Part of a small language model's weights.
Size: vocabulary 4096, 12.5M parameters.
Architecture: LayerNorm before each block, learned positions, biases, tied embeddings.
Training: a variant of Adam for these matrices, 449M tokens, 6847 steps.
MLP neurons of a small language model. Each row is named by its layer, matrix (up: input weights) and neuron, and shows model dimensions 0-191. Each number is 128 + 24 x the weight over its row's rms, rounded and kept within 0 to 255. Numbers have three digits each.
A block is one neuron, or neurons of one layer that tend to fire together. After each block is what it responds to, as a language model described it from the Wikipedia text at the highest values.

L4.up237:148140142123150123144120138126158156104093142134160101106098148148131102114155084135114150141098118124150117176158120127127117104103117110153143131127105137122111128152158106149176151099105114125131176142113108140132145106119128136143114138077081113129120115147134170103093143138127097157098133158151115136099116148107056127138159125182096105148177143099146168101115123137174093148109150110146082133118050127150168128158114148140123118118122082134178135113110107083111115151142122152122122148100117114154113135134100162148129084120100145138139088144159124122092121169093127159
L4.up373:121130123104178130120138086148160144207087138109156104106114159100111119154117116115130124152147093121158110134135134128153148105158142112122117109122100125128087153161131123122125131127104109108099151183146124058129135102119157148140095108124097148153141143155103139135106139138071075130153173149136149114134140154122129097151109153160125109111181119140132136110147113136139106146148143133124079103104104146164091110133154142161115140101097138126079146135110108121148133142124092133138080137147125142099154138103149154181106091128087134153099122125103143124073159169110105143
L4.up473:115144125144145086153135124112140149137134121129133127091103165115152134129079123148097132150136090124141118134170134142109172159115123078127141120122153144174104104167108124114170129085076125120113148130075127126125131114134160138161115139094113121147121102111110168125093157142082094129077141164172111133129154140094148154104160153205114148126162131170115184069133094110133148136093151107169127152116117100137116147116126152118125111116139125128127113106122088146145131145142122162131103170129118123161094123147117175140131092128130129101143107178137121104111133147099113165
L4.up525:187147176136135150127154124111141138116091146150143119101129109174162109117136114141106172144135141097130118176149125149128144095142145168113128121128119112064125189186155118108125153088136120118108126175138123089131126105075165135124098127133079108085135087064097146129104130126094139128129139137163096111121132127117066139123122175151124120118099144121118118102101140099131110166139152117143106142126096162150109145183139121121177110108132103108169139141124098100102145122131123156118143141094126132151133146131133179117113137130139139157139128133149148145102144162095110132
Clause-subject personal pronouns. Subject pronouns he, she, they or who opening a clause after a comma or time phrase in biographies, as in "In 2007, he went"; also he- word pieces (heard, heights).

L3.up139:139109104127147145129119127130150184129089108134172101104098116121153123161161100181126166131129129092154129131136128134112099131152122132134114142133131117145112143132127127084122155097136129103084127123160130080132099148120144159168098127135100134153137114076102116146049109137143127143128116180131114137139124088127097143170150171136130111122110144135139140104096169122139090128094120152168109118121125112175145114191102181144126112118112089122177150140092126135077127146127085135120099146110116160198105128148138156131095097110116121126147108108136128104127139141084136129
L3.up287:162104136135178149140143095124116141144078114101133094076117110140081165146158149150106130153096138158152113123115153119132185129131135136168106145125094132142118166170124147068087159112121162142129122187148140122121167103126094133142066138136135130167136152119141134094085114116155105124170136101104148144129126087141095065127141151140132087121126109124133119115110090128122119128123153106117083148123113119150104114157125137177147110112089131126106135102129121129092138167154073103141146124124124176105152145123139145160136129126107121128150107109133128138098114125070116138
Biography subject pronouns. Sentence-initial He/She (also lowercase he, who) referring to a biography's subject after a period, plus He-/Mc-/cons- word-start pieces (Heinrich, McKinnon).

L3.up285:140138133086099131133135150101154145166114109085071113112169124153170143160117118116095152174136143089089108177163118143111156083121155127114134130130164126134142099171112136109142123131155155144136123116131139099166121139125149166115100141130079165105109126138148069099142119143171092113091119171167151139163161132130110123098120146142121141155118123096135140081142115136149158131146119152129151141107121109170090172166092139106136152156146134123107101123130111188110131144128109145128103127158109129142138088147152123119161107143132079118132087122159109116095114127167146113
L3.up487:145137133164151136136129143085130083151095077189076109112127084123117127130121135172083126144109133134099108143134166120102148118107126107143132143108148145109131128170135107091076132138145136152078117142152129092106133123131163110157123159131106147081102080116156088132106123112176141151079129133145067088153119122157106086128107141105117140074113100123136142119158121116121115115131107141115162098147144128143112152139113128109145089144111150143170129142112101193095133108116160173086148164129107124146099128134118155137104098139122138131102112135126116139159133103124155131
Clause-closing punctuation. Commas, closing quotes with commas, and closing parentheses that end a title, quote, name or figure, e.g. "Nike", (FST), Raqqa,.

L14.up106:159088182101149146127135117157128191118110146131137149121129135120151111202104101149141138117122134137141108113126119142159173191117108144138148139139161095123145101126119166136108140116124071103153158115120102088111126128141157124140141114164099152094079081097056140137140127167122076139095143153111091109120111145155089115127139078130128119112115114123127165125118086138104122121137131101131126111119129096137130124160092098119129122197139156097138147139151120139134119150100108131121143136142069079137102111126130140134119087135144133154120082124143111146118110115115140152
L14.up133:143102155128160161125091140090118168111126136119131124112156115158117147134146156101116110134154153131135119079134164096104121176101101148147088096144144110112144122127125143127127131098146098170130149136139112144119114126115113139096122133108107101160152122134116144125139111171146124136124113136117127102111099198103091113122154111118100077119138153094119124154103083114114150099124123155117117107150123132130103100125132166133115109128084138129207093138181120165132123168108151102161193119082129112133134142160145122191144113130147141194094119098141101110128135167114139149
L14.up171:110128115141140141134141130117119140127124130161130132102135153139182127161115119107103130103146174131122113137135118149147180142120149144183132133150110146148112147127134146149111152052100101142149154140139162098138148128119133143143128111136098105109155103104133132086160111124126137151134177190088090111141108129144052149213150122117122130116169159150102185128096082150134111088103129114096109112114110107135126122195137146144077110154101113122127129110102108120135145128076116116138106101097092146159158125149120117113125156137124111115107124114149135147133127096116113112
L14.up220:113120191115152171111143151158139141104089149128156143053123139094106124142114118140088095136102164112222115107151167093121156119158127127119143136121160112110134131139099134113110123117141089105164117143132131111112106128158181133164081119129089146153135115114124081160152155115111114117122146128102098132146079163091090137111139124169140114100163130128127132103160142111127164170151105102135123108130134117128142116154093081148107078135098131116146119144127119125159129139122121144149122121146106129133140121149143131165120112123122120149128145118132172148180112140080128169
L14.up330:105116156142149139145160113122137140146113148145141115077124114153126133149133146169087121126145114131116092115137117125140169124133084141076140064114135127153146150118084176111088170108110104155121112109110122101102155144126099154177136129121110118156128112130115133151126087147114115126147162144143084102144108146135110131148182098140122114069122107145128154080115120165123177113184104083126107130139101102104099137137131129123125103177103137110153101090175099126125141154116119142161141124109089117152122145126160145149141105127142105182088124138144109179127088150112135124
L14.up592:125121130088154157133155148116140131113110144133127122051192098095112149117154089188106124085159151105165082131133166144128155152127145114153118130148155097135140102118131135118103076065130106138140116108090123114104133110148161139085120103172111129139106126135108106156159159166130122151104134142152118146154148134094130121105172097109108101150124152122116137115161118155130097133118136113113129125112128095182129128135125125107149133153103154117156130215126142109140160126097131102089124119148089077145140131133153148151092116146133117142141103136141155107145149102139138149
L14.up605:099141096090150151111119134158136099139140129118170129102103145106121130145135068127109168126113100157128101101136131139150142173093139094140121143143115130124123117134126132158159125106095172123107139107133094077135123144126153144156106169158098179105124128137143123150133128137148110127097145128121091129153119174108104113066130115138160116156157116126122190135151127157121159131134084162115130082129086103131112140167074154105100088151120149121158120124138120158156103153129127134135112186185117132147131105146134174115139118100084106166141111122102105132186129153118121109
L14.up749:159132119130171147096109107130113158119136121124111150149149115102143139144123118134090133081113149094145106069159140115121168152114117142149121087133154120111120132130135166116145095090150121125157133122071136157108108142137106139146137163140098074106112097104082109101117119131145102174129145156097110088131111137116128120112150133130128115120127171188105158132133091119131136119175134106129119119126118105150102127160150113127095104132088139119148136132143092072156107147126131146135142166121119126125183117175155168198142105135130138146120133103130074167158115185135135166
Clause-boundary commas. Commas ending a complete clause in narrative prose, before and, but, which, as in "was released, only to"; also place, date and number commas.

L14.up90:085119138109111124132137186146133158156131155142166122112086131114099090115117099131133118113140125125130132195150120164158099157134089135102120104143157102128110155101132139127121096128108097128142115168116088139150142133148104132109126084081078111106151110115127156133152143169070131108126145164154150146149168150087141119156140115140108134126132150153121117106116117130095115134146121112133117130137116125127101126105133157104056132146159148149164114093106118140128124151099072106116122118125098085121134145122146154099143127142196196147123133119148134149105118200136130110
L14.up262:177118119129120103132130150102155140126126161128127152081164153147135114156118114123091147099121142135153143167153129126184114147095136141122130115171100105112089178131117126109142155090110147166104152160083150086120145104086126131130080128137115140093094127115102126117112171116105119106182145165153123123140124123126118095155157151095093143129124144154129120117082149133130114156122152120187107152111075159113111122114123148129130139090114121144122165142049136150165151151113125165112134140070126101129128153150117102138108147120147145151129104134136153140101169151099103144
L14.up302:140108163118144158147124136119162158169095125121138133105109174097137111139095157115133135121113128144174135128189119149111165111084098117134157106177146131139121104121147111151107163106115114112120134145094111116128133093141192119188087124157117134109101099115160189090135142134105123123113128148096139123137144160131102115110162134157141098108155158159121162039127151105155121148115117134178096129125123103123157150130116105116123126138127131116136118135094113138128123111177107155135134136172134098141098117152104201115154105137117113116128114146119106150141118131084109148
L14.up316:157106114131148160112138162137144117110104115098173152057089118084072106095113101129110163133075126116143132145157110164138136114148121141152124141151100127138090099126137123121143130093134129101129123138162092123136121109135175129146096167125078145119100123126123185119119138098139084139106138166149115141141187152096084094103142138184149117156186130141113124097161124121127106115107091112152115141106108098138143124121105109140097115117112131145134111111153112122160103134126115113149154163184143108146131136160182159113090114124135139124138150161147128151148130126089134112
L14.up373:156069156121138146125188141082147112085143137153149148122118125084128137127134110112120151138137119153163106099118113142149148128141127133151130153109137108094110144151128142081144146063173115127137127126165131121121123118126115135134115172142080175118118115147125164138111143097098121125143156154139110130095115111096114137159123153096135093160139156149124161131152104114147147109142102088100134133127070119154134142169157111133127107097122053159138122130094110159154134144091099143141155124114119174119179154131102149128138162120135106130153133097129152150185148125077111091
L14.up381:108115094129139087110123125124162127124098147111134162155169152112079103117147129124137124135131093137125065176157132120152145163113157133127098103135105117127123110118125118093159085107110120147129166126086129165114139139142096126110167164153170154147120106144141079134159180156123091143090147128112149121125131183106166117132100146116108086135164120168124153122171068148127114157129137124161096117128114123136108124117130126147109114134112134123129182164084121197167155129124144122123136131113139081098082126133146126152118131136118149150167169148095128140143151132104116140
L14.up602:106120125164123140125121120107102076133095123114111148104158152122120129154124126123096138126117119126155078157129140129134098078150170101108112091122089141151097128142134108105130145103106129178140140203137105142121133133102097141168164115173138150150143107122096132125112123147127099132168143145147135109126137160157140100133177146143111125143133112144128192118117113124155104128070094111137094139128132068154105137153085155122104128169129130122124129169089131141177145164165111138130143100114148116131120141193109123145149122152093152085107148170120143158132127121138078128
L14.up653:178137129131127099135113116131131167163116085135121127121144132155169112161117142126143097130164102143094088131085105119146143112103175157119150111147139130131110128131099110151130126100143189157121140168088138138145127088110156112175108116166150108089152082129078143125138139115104104109141124148147097108150135116124148108126120168084142167136125124152129169137113109122116130133120123135211123128143136110120097116096072105151123116129113147131100150125076121179170146142145092098092122162103110135122134162169138096139116143130164145168123136140103113126143172124143102154
Initial periods and pronouns. Periods after name initials or abbreviations (R. K., George W., St.) and subject pronouns he/she/it beginning a clause before a verb.